Part of a small language model's weights: width 576.
MLP neurons of a small language model. Each row is named by its layer, matrix (gate and up: input weights) and neuron, and shows model dimensions 208-463. Each number is 128 + 24 x the weight over its row's rms, rounded and kept within 0 to 255. Numbers have three digits each. A neuron's up and down rows have the sign that makes its largest values positive.
Before each neuron's rows, "fires after" lists the tokens most often just before its 100 highest values on Wikipedia text that the model never trained on.

fires after: ",", " and", " al", " became", " Al", " (−"
L3.gate1417:191131147128132084117099135142134141109142154122137112139129092172137161118149125142112135138132138098136141172147122124154156154106143129137128108111138134145113087138136121153143107143132135154110147136109138138096121134117121162135115127156118162160113118103118132106117108126109104162104134159113144151124137142129076098103126141164110144152117118123135150069134149109175135158114167139136114096124152135135143141112111129135153092158109169130116135116182118087099115126079147127162146146127116122146143136090147160122159109119121140085130090173125116120083096131129095129193135102134072146113146142139141154155096115195114140078089147118099145156159132160129122121094125131103166150140116136097093115125110143111160104121115143140099107162119110120112125116142147
L3.up1417:165174113166105142127123155159149126092118126129160105155129107134152133128128105088135131113104161092104141134147117132152125144115129128140141134134138124122130137171149096096125126181141139119141157140125148124134135132087180124126093110140136131135104116141161181159125114119123093151113116137084091163134156139120094159117152115145077154116115114099157151118154151116138137175120128101137125158105118114117112194152126130117107115136161136159087129122133139090150109119125123135105143159092125182143184149145177131121140096109094156167128135139116132088102083143189137145134153168149102116128124131100086112126120113144158138151099159115123113144127137175108111146125143159159108145116083146138167162128113155107136123132106107091132188119113140147086169103146134

fires after: " K", " o", "K", " B", " k", " b"
L5.gate35:119114169152096185124149137106130082141147133134129094131136126119086139140139126164134143127100133067155146123142166153167135093140134154134092101112126131123148121130147105107152088131132133149116122130122134176143075113106137116079140106113153143099139128111131163130118108130112147114142084103133129136112132136079100166133133168117149143129100148127110143130160113172107194089100103171160118161143149146143124111132159111107160152123144121091125108133125109141112104150122112158127116161092130105119149146131141075105152092132144140135100109116128075154135154126128155132087135116141170168171162090119088131164123152145122077141147086168101141112161114125079046143140144116133116136154122171153124112118157104152106135089144119134131129132123151138184138137158146
L5.up35:096144124150084107134150133141130140142129144167155108146109118143114077175157118088151123171121106071102107122162103116138127106088116153161129144091111099134151080123166116129157084133137151137161097111113109153133110142135090180133089081092166080140094174145121111093099134113111156142140093160119085149090136130106141162114117094098127092151151130116124122114150122139104170112097187143107148143097131128118127111094103167124159152116150137099168117140167106148105109132113132141130100117100126121079091114119118167146107119101120095149094108132142133176152145167097137105125145104093162136142141105104148121133117141105125119099095086127141174137147118129085091165097130111135112120105073118135107075120157129161072101134152126135151095107132114131158133102146203

fires after: " (", "-", "/", "–", " |", "\n"
L5.gate649:101107130140109117158151107149120129063112107095089104127165103093089119135133130138159132080109090149158102123135132141127092112120139111126093101139128125102142126108147142176153095144112158134128124160105134132137135139116093119102157087159142115155135128125106092159121157136110160091158154100132074104145135161076130128138108149132148150155116117111125168070141136159115165124123119121095133122094162171089129172171120116132121135122111116127118119118149118154142076115111113154213147141126136074149092117109135122133164138136102081111147143113110137102131143189129110118159103116116122100097151141119088074154137125110115093160101112134161152153125098108135155136115176087177142155158144117132107183145123124149128068148116146149114147108137139129157107112110110
L5.up649:111156109098149154131125135109140147124106110177088094149144117116113104127140110135123113127105124184147102132082099099107135124095163134120128134139157146146145148155152165176140099118112162149129107089146135112106135163095145132135164123123170120165152087139156115089102140098142139129126113147137112144144135160115145148138121119136082127118135101137114091143135158120154177167115106128166102126105104138119101140105109125135145144083166095150102144159125151134135103111173149112117154129112148157121101128120083091156107095125139141111120132151116202143119139131117114120135157082080102117143111110180134127146125163135173138136109116119124140130184120117110133108133147154148131109120160144098127184143117099093093131160166115131143114128158165122124116169113067

fires after: " B", " T", " G", "B", " b", " cl"
L5.gate1017:168092095090110150174091123157135135143155116122114117108134132117070145116127169135116145127118146140119136116135108120158106145130159091083128128127160107121101153098177140136163137121084133181098139099127140155146130158144123155173124143138131089151111133151131095135111092136109158141091098149116141114149135109125090104110127150108113137108132165122135136109108121108117102108136103144149127135101146143122125136150112138145128096169138150117125120132130145114108085121102122172083151120100074122126127130194167139131087138073116139119099129114126116144111170130183098143135120175112135116106133126091144099096125117147109102154155145146153137147092116161143142086141095121115121160140160137123177144121119125134126105148141120154102126118127098098106107133108173
L5.up1017:079091142149111112102107178114078121122127130132134143162139161148136144135106163179148143075160174131129129162101140160137109152082146127089092094091131114082100113142092127088143123136135113140154085083152158124123130098113130111092156117131105120120120097152110101135149161111117157122143166120123127158106120124103119115133121144144119133120144136174133127129141134134108116112153149111147120144098160161124102131122126119075097122128128143109100111087099121111139057178142145140148137129128130119082099118083134143144136110136122131162138100115098112122143117103130147110126124109124217173151140119091115140147177144185161085115102117168078125134118162166169120130105106164076139080116124179146153109112126159141143087108124139156116154129098155141121157118149130

fires after: " =", ".", ")", ")."
L5.gate50:127156115084125144170146097179171110126149167074122092111125102150104152169124124105151146146129121129131130085111145132136118092189125106121161114175106100119133150133119134120147168114104123119143147195156085139092140133120148127133155128098091105138141122102081146171164148132133086132190125127136087123096108148079115092093128127105127098131109139119118171127145121142157122142097167118161111136106150123140098102155133126142144159094109142122119119115145114115114121139065083160101120118132135156106132168094166134128141077134153171108122093108107100159148146130071135116129132142137120131119141070142114132156098087100198141113101114139130109110075124102134125102180173082150096126157132135118148164118186146159154135116107122134135159136100096128139099163140177
L5.up50:119157118128121080118138136138140166153115134139139140147112111111143120115134138130140100124111125143129144090125112144115131133157123125132130157124125176148130133173134103152139081121108149119091087133112118157188081134156164128086128112127172184135143142082144151131131093118158106119148159152118126152087101152133130096143105114178145156168144131091117128126123120127141156094146142105133119105098154161095139140135114112166137097155195154137153102143133134153139136116148153093157121141123149114172105111143106139105122136176122121121127120164142161141094112138157166140118131149121137117138117140170132094118143102132117135107100130091126156137115082113127124117089126153100154133092111124135161127141101099117155120155135132134133104152180123142113147135111111

fires after: " the", " al", " in", "-", " of", "S"
L3.gate966:132156143117178107159146119137117102122132100104111105123168122111152115097086131126132096143131166134128157111158108129114135129127139113162108153153134106126098124080158144161125104125143147079131136173116125113151121110131150129138134124144128096071123134089133112105099134099116089086150097127145139164153121099141139134102091132126099130112085122122146115126140125154121135123162097137118113080145147095121144122162135160132173134124053156155116107159145143095139139158142122126123121100174179163100098089171166075107135136147131183137110119172132139065115134143076116153159176088180120142107131115143119094117135088133100155140126133137098110115138144109107109129195084104111142108129114123092120115148157121159109162109139124092156097098120090160078136106123103
L3.up966:113131169108118073128133126144103096144132132082075134092161099140116170131090108147089175182130173112151114119119166133117136146117135116105138161126135123056139157118114134166157075080123114131105093128062117165144095082158134097173115135133174090152130115106095148111142149155094079086169112097166161079145137121128127114130094150099119163113064118133127144130129101122120118175161130124133125102117120161079098128110151083105134159144113124135128151118130135085134144156154104135143107103149144149123092116102127140102146107124145150176159126130164171132113146164118128133102150124175146119144095122143140097128110111130097130113157088123089114137146110102140127172137109120079115114126115138127126101148196121169119096070102094120167150129157088126130129146176143

fires after: "\n", "-", " Albums", " Chart", "."
L5.gate1097:124128153132107094100161119117152102127141139113160099112130113124094114105139110100117140117157087122140115135108130158098110118098127136131124116118096083144127117096127074185117165115159102148152138138132118121143118139130090160110125108097096086103109158079103114116180149109121128135131107134142099132149150144153102149112132124122094130122105115111121147152114131140126083101141140142112130051151126157151148151187132152147097092104089154158112122145098126132149177069139153134121131125070132124153130109150139137104167143148145103116166182141089148088160134132115105086140126120116102129130131121170179162108167164137118136119088168123155141145137102113171123147182126135107105151176138123131167125108100111106091100148126141111117121111150118134125149112091141
L5.up1097:142146174131161169089106071121131137120130139112144128164128132115168154091139138122118119156160115145117160131116122108132122106138162145105109144146107135133143137081056143104162150120132150169103118134186149123169104145127138143113153142107100148118064095113119146086128173112127119152151137106135155118118172106109103103126126152131103112159118159152142095135118157103094162156152146123111090165150117148099136148164130126115139116107137165132091123146129151133157112107143099111124122097129093095080143154138090100085135128123165123091103096118126183132109144123146123131174132135134128105123157152180147161115104121132124192141141139168163095090120164117135137106173146167156111114105099102099124126150137099118140121119141135160122119108164139099169100151136140

fires after: " |", "–", " and", " +"
L3.gate1517:176086112127137142179156094095081103091110121098086131104121183085148146098115099146135115149165118142113125131145106178100100124137124119139188132182122145163160162080125158127099154113131128127119130109106099108142139152092114177136141114155078090116129156132124124152153105124129167139127150112130117098139146120146128148137137115133101176157129136152131091114124100141090104132118157143108076109100095109114125098136134157165134144119124114133115149164146122132124135119177114091118089106128112136129137134126159128116152138156123117073149125114147147150101162103156059202114123137113163131102103161149123102141097117104127126137152161147157146087107137087118146134105157117093134108140107128101121141127123110150138075126107110097125085135078145128105124146138159
L3.up1517:164134129114122170065088118124074099124123114109151176165105130148165110158092127159139145130148133142130143167138173170108120121110114121107090136144121120145125123150126108125102099109166128105121111129102158103140164134148121139105091128112114124116142115154151124131113125135140124129131118115115108138130159143173107117149110123083174150129135113133153143102128121160115122151132141135144116120089083120096110160061143133132130089123101128119144124121076115143155125113132136127157156092101081099102118149116139123121081086166146125134081119115054136106125174092152095133107155105115118144159090123166123108108096102143106145113109127104132112092158108111130084132151108089122125128112130184131148156120062152193161141107128094096165102121138141177112129096141134

fires after: " in", " University", " |", " the", " from"
L3.gate616:134131092107090169073113124080127128074136112159158149114075079113120097126152135133141112121123150121140122097115153142120147129157111150139132128175115141089118135088163169121153143082165166107151176128089129135142110132145078136132114118161156172129138105134092108150126147143081102149106124163126133111113111129165154124142153159118111078136160133131121116135125175108067107129187132141110135113167187163092149138117116136145097121091120175145143129172125084118134124116147117115117086118164171122106158138131149132123112124126146098127131125137130123099123179178158125122124162091174105134118141116119141100114131118150128075119123093161118126129083133117131123121148099149135150169153084164164166158126138084141078110142134117195071081155151113119098135110123118
L3.up616:151151113120120123117116149141134145105134107133119164158137069106134097153144093134128139092122134135110122132109140139140142115124077123140151135152139148103109119108095142106125131118165108113141091114087103130166099150150080112128165110144149131099137100122132124159102116128111124148107145130102139095120111087113130136167149132089097132163105133115123104127097169126106102156168123110126125138160171128124140160121113115144091148076103170162111091155119117107104157130130136140147060113139144084101147128144164097094142120119155081087130108120135155141098175100107107149136139116147126155131089134131120110113157104141140099115138106143115117145105096047174125126164180160118141195113123152096164146127123102130095111099112146166118082125171144143108096122083115

fires after: " in", " from"
L3.gate405:184162092151084102098114134124110133121128078115142134158137155147106104136124120129135129115115134162163158137140152142109131110154135117087174094140116127097086102135090163132113118094105135121139174071149133122162105108118111132128116168125123065116092075122155106156083121148108135122146103129197145150148135099132187168125152098116166125145116108155082124145141110136125105149141162137115118074136109151134105113115096129139097148140132109082084121132141100121121120122138125117106095124134091165131116126102109107116093177116163162117120125144152132166141123143189181137112144154172131141122128169100097116122119151113171144095139136127147154122126134152109116137082150110171136165142078118118126086112128138142086134118092083132151128103140128192151121131142151
L3.up405:150142145187096154145111170129131114117114142139110073086145157154103093109123145120123135136138149176103140151109143139123114154167115135129112104127128110116145142080094108091104121131064148145161101109124108079160115139123123102081150091164095124115111165115107136108082102154127159148126168117129153117120115126092134139161154149111151112146130134091128125118097113124075149114139127082102153107085101170171141125096136119138093120136140109130113138136151136154138151149142131102111147152147131123128133072148126150102114081143128160131145131133132100145090121122159116115163157137110129084158156162095160125115063161102114170128102173098129080097128138113116101153127132129122096113111123149158126113157112127135116114127106123090094136148128106160132154100077173

fires after: ";", "–", " |"
L3.gate1398:135108118129142144150159107131141123111155130171149140152091136104111115164085134134109130152106156162192125161127132099142140137121126146153147118126111138119121146099124162064104180138108164143146188162103116125127139169105112147153161154102128097117096132109153129136087157062137113110090156131133138096125103103132146130085129145184128126133124130179087106151149153122196100140097124164136154104101129132119112099087166151116108141165113094093136113161146134121141125145114151108124132132130164142126117099115114110112155117157116121102147119096129143123143126178104148129095129131125133171116129133114140093119121100132113157124092131107066149082078140118146155112116111137097154119102098122126071163129130147117133101111154082117177122159139117128150123187082159
L3.up1398:140158134136180141138151094150136131138137196202139131164115130121124085120101159148114126113133165151201128171162153107156128106131088137114099141122131108125144139182142118120123167109115155111124173142128113103136134067121112131109133135113086120103091143115132148088120155132146124132165144110142070081122143114136147153162156124121097109167151118146129142101159148116167102129105135159148129131121135121085140122105185144126136112147116140097128099113140137145084145070076179145135129099143163128155174161134120150135138119121141145130149122088150113099146115153106115140103118104095100136145109103147151090168146076133114141120099137122138137126162118120140137100087102124108133134128143124149115166110098100145155126133122122113106150120162183131139100122160111

fires after: "\n", ".", " in", " the"
L3.gate431:212166135133125157163114110137129133102137107117110131118078145106119150122117084111101127136119134176117123109123103104130121143184145144124154112087120090109124136107162140145137140126074096121129104131116134145165096145110130126102145166145144153097130083127092108141121087145144097141124070136139172159126145135110138127081126127146157144147128095099116139140141129149054135156144155149117127080161130122131152124123100133084135119154152125096104080134108127112084134104138137114135118108160137111144088113148132129145097148121128136127147114141165084138176109089108125149121128149085106157151127116116080153157174157133142137113098156184174152086102174127115105129114083144103126129092111110157169142156158145169131120110076110080154146136142141090124151118136129
L3.up431:136144177172165109147135090130113156106094098098154139085142126114122149143137098133098138094108119107110121112115096123105160114135130103118146109134180131142137149082144141158103164104111111140159113133144148142162105146123160150137173216128134109096104116127063152134131123136167125130142135144092156112129155095144135119125119106136132130176137101092128173133083112154106116146100153151108110129084137107124122139124121118105108114152147133115137141173128171126137116144136117104139115117144139125114128159106140148103107118142095107122135124128128146111099112124112119140146133117106168144167189124165125148140170104140141106131144128170130094106137133113118125173154138121104145139118117109134101113110103079164093103138088073116112164103105121135117167135168124

fires after: " 1", " al", " Al", " Gil", " cell", " I"
L3.gate100:113152144133139131129111100133100121124183155116128099133117116113107108118084089137123129135162187119157121147122099142106113163123099123106146091128103100149119117179137150126109082157096139141138146117118118154110118094091115166161142141175112155130105120121137132103123128143088142114144163107103154143106114124115151160168137165117109128180154112102123122124158141149164141143187149103105110092103122117111143093166106126115148116130123148213129134116153148097150109123119119133140107128125131132151081128101116110104162167176141096158140104130171170124139108152085096140145124117138117127138154143148148149149098140160105117096130110127143139111177171161159110139125131143105118156132138139152096118110142149116091147118130110134132134100124106159137129135145084
L3.up100:151100164134144112131122147118072134134112122126126118128098156128116149127160109152162105149124111141122100122116142136121176181135143103111133148108143115112119115161161103134095126126149118109159108148093185119122172128075114142140113109116156148125138106130177130096120122180138108122107083130171122173163156081096087147121163127133159161176145113091131121171114160149132126132116130121180153148165115119127139132146122116089120119061174146140131112135126131123105095128156111085146166167145131143094125163124163140158143104132119116140169128143079145157071110144133108138112155116133119122111112122164130154160129165147114110093149119115117101121129126164126122093098127117154140070162093087116145137130122108171178123145163127107162159119109139080114173080178120

fires after: " ", "\n", "."
L7.gate664:105102133145121131166139171089115128081144112102104097124099086136131123101142095136140122140135127179153134146138105146141127144136173121131185132086151093181094140086144102116126110123129179164146133146118125136180153140136119152083166148114140133063145144150122118083130118137112144174142101105188155101115094107145104142134115091131076109130084151117119112099162091111067095136144106104129145138139124141163158164136156141131098169094110105125095057084070116129129125134123118132135110133097125116129110089096139080126110122137180136157147144085103118097106133082126135138109096144112113133126111114143135129137096152115114118124106131102143109127124166141086148126102126121147097114168083148181158087131146112121139114140168138153095120063162124140123124138147120
L7.up664:109181152112123131144095150078160132160133140091174127130109128112128120122162112103163144117201111124127166137123134129133178131162136099101149113145099125161126138102082129098096114144148110122150167105130163081106110075108127118150152151133129172189128126149139136165106141111105142146069116185168124129121134119119144121106136119134099116142099125119063121106102097134133150072160096145147142085163129074094104121160153095136132116113114109137096124095138117137131120148137173091149177084105115101157135108129106142148173121109107144132116144106119149164128166136146111092089125166128139139131166100135098116145127166122159113130087160132133091114097194150115132140129146139103140145141112098106103099137108152109106097097104139144112109149137165107139116153134112

fires after: "B", " B", " b", "H", "b", "R"
L5.gate221:123120088121141078128113117151142130113126135134159087138101112143116104135137088108103115171157142115147097107161078115122127160151119099137121117063101151128149167143148079099150136122147186128118146090121116128104163126143170103128127133154128159133095103164107158118135124143115171131140137144150138128185136121130150118133126139148159091113126133174167096114091144136126122105185115113094112118134171133157118149159123168194131081117106139101160111148135184093131125182175123095133131108080123152102122080149130112142117139102097150173135160163116055151123091113129157086106108125110131144148120113119141174133144155135153100128092129122145162105145170083103113127129131157162171131079170100151153067090174091191115089125105130094140123121147105151063140114108162
L5.up221:110160163151105151142141137104139120103128139102096151132154134148118138162109144128092144113116126097118130131133166146147111137086145128099139126141113123122133099104147131109102125091112178186133118147111140124140114092131163143151122148146070116122094100121150093174085110125131127136098113112134129172106108102153121146116134137111138107135116129114121130123114121090074105130106132135131109141118172134127175160131130114143098127136121136119134107130155164196150157152079127121131125132166152089095112086112142120145115090141143124112139116130094123138122141154124127103155136118131140159128118129134132109150126161158090118135140153172130055113083153129132146118119154119145116105107121119145093132165092153151130073145159137164075111198147153121133156145149147

fires after: "."
L3.gate1208:106178173136161147123119089149141140178143106133144097129143133132157124154126153115126108136140113106073129140079113111113115095104109089110144133125078134153148131115097129112098130165103163113099132117117122110158145165134140145109129163137159180152124083108127119124136105131151165107131110126109058118109115105136137134148126111123100088115135120145071169153128172124103094138130171106142176106142118130134129115113081123111140142115068126104135115149157144122124103145123159144135104159108124084128123107106169118099162122136143152157144157141083176169131163078130139140108114114123134126123112125161116095130105144168162107137118151154145096105118130138077166136100158107136094104113161142129123138116171150116110150142126184118111153121136177154139163154142122
L3.up1208:141135159157152119133132122131100104150093131114100119106164144152094092139127121144128085076184140126101158138127101163136138149117173153122133184119145119137130155133163117141106138151110090112137160118171139123122187152130103114104169156127159178135114115099169135128117136108101120076168107146166108140127146111141120170147149110134159110149142102114122120143127177093146108122141134112129181179124082142121162135141155131116118153149123113130181077147164146130088152143104125141121155100122125112140118119102162109098114105139116140143111098156132165152106152154117122145072133136130113155108110123119107144127159120145167141130141140153130084112155120116153169128079114137088151145111134105164109151138114108133160108117186111122137117157156133153116130166119081

fires after: ",", ".", " et", " ("
L9.gate580:116165118086129104096125164157129120128132118089153172121130143097109128158113148116130098141138149100123156110143113144094157175104136136110112128086126131167091122125119166127174133158132127114135091118170171133142110090099076147156131124159131108130119159101144140075140151121122139139171136136136113128139094137099122132112111127140158157085116105117103148104134140141086104107145125089098100147151085125079139128091141113119154119122125125143139073101079172126117077129132123119129131082142149138133157113125101136173099149125151103132093113153111094124112129160119117148154129154153136149109130140149109087140143086111116134107158106141091138108127166132137101106118115135089163112152125140127168093143150152177163100104119109168146109126151159130118084159060109
L9.up580:075159092138113147099124157131073136089142100090110150136141145106127116107104106138109155115156114134096141144147124124100123173137140110139105147119089134160093160131155126085152126141144148112162058171102134104165157117117112103116135130108091118089131123102129160143130138128139115082139096167100056160076125128120099124106116123161121154101108119101112128099125191158099097103147149124158124132177135129087155129164087122116161120089090136132191146152104077126156118056111149119145137126138130142136109116128131148113158152152127108127135135133161128088128116129105097147147152147135125130164131139193080118119145151150078123116151116126099107134118170155146127087109146171121139110116144144078129123113112170131135133079144165120138076129128150134081109147094131

fires after: "\n", "-", "|", ")", " P", ","
L9.gate409:146147149094146159109140127088157137136144142092132154141134117149124096088152126151155110133159114110107134137141122179092120155106143111093123140097131134135164093087113121098165131147114070147132100147158156132188133131183116135140118160151102080096123175137120135119148154117148168131100158172145103150171081130085128127095139119141114137117139115097115132138125112158108180134094107154114168142159127138164131125154136143072112110158161093161184155149116090105125156116153110118135157122136142135153142145109156116093099118149099109123138179120131131092147112108101145131061142104144097143118128155155144097126122169116162107086111139131139165124129148105125108144150088127107132099123103132114139123144076119126098100113151149144110118136117155121116123134108115
L9.up409:110120118167129165148115085128178111142141135085097145154131109119153137133113129102162145138102114163113132156119121141186136077157111129154167116135146120166127154125126130131148132116112111138109108127165111124105105110108141149111130120103100126110104083126080142116127101087121124129128113142131103119133095122169095103157151167125104108092130097153086137138114119135141110118126118094145107129113087145109092123108084127129146145072115131126124153134139135182147124149154073132103092146128107112136155114130068113106135103131134171120144117160118173147095124135116133169076192229134079107136108139135130173113134118112111126131161121152091089117137136106154105159130109136158128155141112153126129146140141126167127169131119106181104129090103158128135089129141079

fires after: " |", " a", ";", " with", " in"
L3.gate1232:176115152116119143136134141098140143121123109148111122144116147143169129184106167182142122145138117102092141138119115066177127083119137152122132146143127154116179121105132122098140175141093155146130169107086059111137122097148123113094118131176118117072168091162126138121088103087140117117125118131114090100149160157191121139155134118149114132094117107152175145162170105137128166116134129146107137137103097155091113123138096130115107168125149133086108112128135155129146146134137140111126101139118148117109159127110121132101104127184117137113156136128122140106163130132140110117143104128120146136127167141074107099081162163110145127192108126103124153170166136151128078137097129086125124152128147137106102153135132147118101100146134110122171125112123151151114151110172098
L3.up1232:164155155116129136156126140119121120128115142130125135151128127108114141133119125114146087127143098155135121104124141171101148116151146132133153111132108135095137123120165183161146163099143128142098145106165157135109137108122129163121152141123141107129138139104127093130175108125141155135111154134128135126073117102101106098143139137090151109176129063127097122125160132113139091116095141140092114133145096175124078148100123169098099115144171141119129092145117149133133137094128159119164131119132137155171142129090150136101201126131139119104129131131054110202114113126162149137100149127131071148130083146143102102167159137137151161092138121139136102097115102138136109156110115129093123127110103108141127134135139147122130116108159146147137131094107173125108108119102168

fires after: "\n", " ", " Votes", ",", "."
L7.gate797:131138159103155132106114105109110162135092101147173121075143137092136126129100124123133171137127104083154131143131084139131148105109128093163166133129096108136148130126172128142164128149131141111123128128115116131173124111170126136165146138135108160145123128103122122102127093132160129107102110108154134108109101186093118166104148136116158113124089162135103176118123140165123135087143157161107139081138145126086120134109121103111146134114126120168075135164155173112096088136103174127099132117100122115111117160100174165091166177152139131105163141157145120139140147085113099137158112120136166136151144146141155137154138115129111143156110135101102132161129102111164152119136120128134120116103136125099105136123102098096168130130138150139158116107114074107096156169124082
L7.up797:176126126112134134174183167142129097146122121098108155126102134140096077155155161117043166098147116123164118122111122112126124130120124095102152173160122182106114091098139128128147136173143147093114115133166128084156085151138171148121101162170137118093166163094117147157128126141191122127153113133156186134121125132096134141146143145114132088114093087138107131136113086127148157160150131133179144136119110133134122163149076161154196131146084130145131108140122127141108114133186131131152163173130107095132139121137139130128114139146120112104119120152159096087116168083114154147083115115122108142130078085094140110111127126132111121133129108153111126087105129148112134157134143175114165123118142130146107150173119174147163085137177161156109107115142119106132139144109206

fires after: ",", ".", " Loss"
L5.gate1428:117124170119096117146125122115152149118102136126118131143101132111098096104109104139118143138123112113137123128168099094139164086043142175141127128094144172162139098087127153112095155168108113122151139134140126160153131121108158130111104130104119161096118141126123162103135136116146127126134182125155115125150137130094101110128111087091105145126105110143131139130115094127112153142162124102172142116111112088115101112103090093132166114158077108086144131128073098118119128095110159133135128115133114097109098120147140169114137117147110144141155127133127082125180134156136128103141093114192128191135085114155107069098117128154114131126107105143122129109121111149171129122150137111088132145118139151141103115127175126131127152194122176158088150136167129109123096165131147
L5.up1428:130123172109132168102077133166100134110085154083147105103117133166099099110160125139115164126155101093127096118062134145133159145121142153153093136103131104154164129142114095093124130126121128124117137149041124155152117119106146105124164117117092138129097091137116169111099162139103146077141121101137110148124142094133163112088137091148148173148136085145157110120118141089103150126142107135161121128147111091108094119107112145130157156132118126104127160142136136135099095111140096138087093126179155103128167128118121123104174127114108117140167123106118137123156140109115133146125139124146190144115107102158157102159125116164101110134099142148107113113135099142167125114148115151114111167097095120174073142149133129160150128118159125109100098126128172154134099151124098

fires after: " B", " l", " f", " b", " o"
L5.gate714:138136124115140118111146091127110110114135096111066095141123146135141074118158117137157159140089165101145126123124090169125117103178135118136100160151104118162143148115148094110121160120144096119091111172163113140089083089128148140070087120154124105078142113163117121121088117135145155135089158165155120100130127116129121099123129141128137125125113119142101110121153104148083130124156137112108134126097130105140162146152135121087121148102153127169137147139118126117130105148133132142140085128141127118154117115109149194120107125133179114137118175126136169163174145125151106112126143132139119192142155124112134130153134130146118097114063141133159154162133123144105105174140145106086143144110112104146144079149139145134138138144129070137147156126104090102173113120126142
L5.up714:128153133156116148169170097118102109070105137158146077126167162126094115122133083116161114185133065121124181123094118160087094116155098090105100142108140084188163164129141164118183112109149139078162143107103140130133130115116098144122132104157114138152122138142122149158130112113153143155101133142135146129132145120127143081153159124138125127114151107096108097168112193144129145153110106168098062150121114140122135112106140109105123156116118194117142077105106156109091145112155155160099119187095111127096113096142139120140090129124122129106126072141128143125179135117145161134118142109123144141124134157122107140126142164143161099119070147149129153127136102127128088107142109122125144128093106132150120155119117149132154137128121129131113075129106087107144102090106177

fires after: "\n", "|", " |", " C", ".", " -"
L9.gate784:088124113126107159158191130113142106110113100143167108165134114165101125111152124104131114117142119108095156128141102123148091110113162107150110147149114113121125138103125154100127122090109156151094121118181153138167128121095129101116135161097109151101137132136155126111121081141166121132125124145131143138133126136130141141079129170154128146145099116133077135104121137147154182130133097153139116109102123143152109115123104083094179104111168136118175153125077119103103118136129129166149156131151160137103130119140104128133176129135202079094097116142150137207191153153134092152151112135153111130153124119136147132146136116115148134179145167112115159106136150151110099136139112085086137108121119124103089124117136125126125111168113116119159142120150163145096146121144126
L9.up784:144135158164100129090143166134109161100150136157137118129158111185110136110123141127161138116132129159119176177173121123172098140155087091095134187129139145171135074131101143143160176120150123131125137111134132157120155159173110156166151126161140156100105134131114158116174116126116127128130127163109133112110150105123124120179152119123072122120200129124147130152125114128137110121111111133093140131099122063131184093127133139157143122109158144119104174129107113096174077083107134121148127121124115183102133123136133114138157122142107140112139095096142098102161135144127136142155122087130139135091133103152088120111113114121076161142136143141118144108124128096143141083137147090100117111158154194154146104134135119166163134129108111123133155115161124145131134114114108

fires after: " in", " from", " In", " and"
L3.gate946:140127124134145096149079134153102160111136106185137106153120165097117116104119112118146145129138137129141143133152141149142112073129109178105128164157147113162140137109132131140124118141122154117126136126138144066108105144122121119128120111091093124092134078119134164148143150115147147144130121130144211111128138166137134108149112115140118103122145097148087162119114124141075121125144082135118105153138151149114170131154122090144140132169144100145137154137138111176131160117143124108082108162102107103131118143104077114149125109133117117092143143160091046102129105183199147109159079127163139118132135142123139142082153123137185151121054105113104134115160119143101138129164131138134127158144130128139135097081160138167143068128140114135159145170100160151114119133132114
L3.up946:131166146138100115151124134137132155106117110163124123146101135195100150145116158173089165125135152101169127171130144130184101119088143168145104147143153118108186105112152161097149185137102110132170142097121160135145122132157116118148132132135150121121122167104145124101099119143148110146100180131098107107139150128126132193130109152134114135123129123089101104123142124168128089129088152156113115165152151174144121128126164113122107104103109102091137056164110124116155103159150114138100113101097130128137110104110120089137106081106127119153124117094112162135150121096150159093147149133165128131144158152151146112114144109128101164125134133080102156183112162134101164109118134147113123183121129087078153123162095145141104131117141132113117170178119132148124151142150158

fires after: " In", "In", "|", " |", " the", " ("
L3.gate1088:159120144105119100079092156084099111139103142104058155145160151153102119134117116177136119127162106123130100096156099094151149120139138149124106149188147185111121133135092127151098126137130095108081126132116132108185115150130101104103161135121131158103117095114119082169120140133136135092096138116127165087138125125148122129163119126126128149153125107128121136144073121120113106122131142119068212146135144092107098143129098114161085152111170154138139149110128098132107138166105115130124170138102111105090168129104113162100120142100115131153165113147110129134134144135097123141107103128140131114123153179144076089119091109138137145119120139125086142111120135160173074130159105155148150106123117107151164153127110109148121137127106111163092169129135156120097090126092126
L3.up1088:160162122111127094149107103107121143093102097069077159158109141129088117124114141126147135108115106114134111153132112132177155133118129129084094184181108109121141139157109123117136136080127108129097141140138078118139120161142128112150134103131154121126125145108151101140141121138130133158134130155128167101141137127110134114128140095080149151106101171172123124136143115117130147147136117112172129141100135177082115126130088122162131098149173129132152108104132114162111126168135105123079172122098197127117152068123117097144114128093159133145137184149091133086109194137134144123113123136104127127126131157107091108126116096090175131156109092151055146052090111171128132120167136087139164157135092151081161144075121149150111134116160141121158147101119131131109137140127104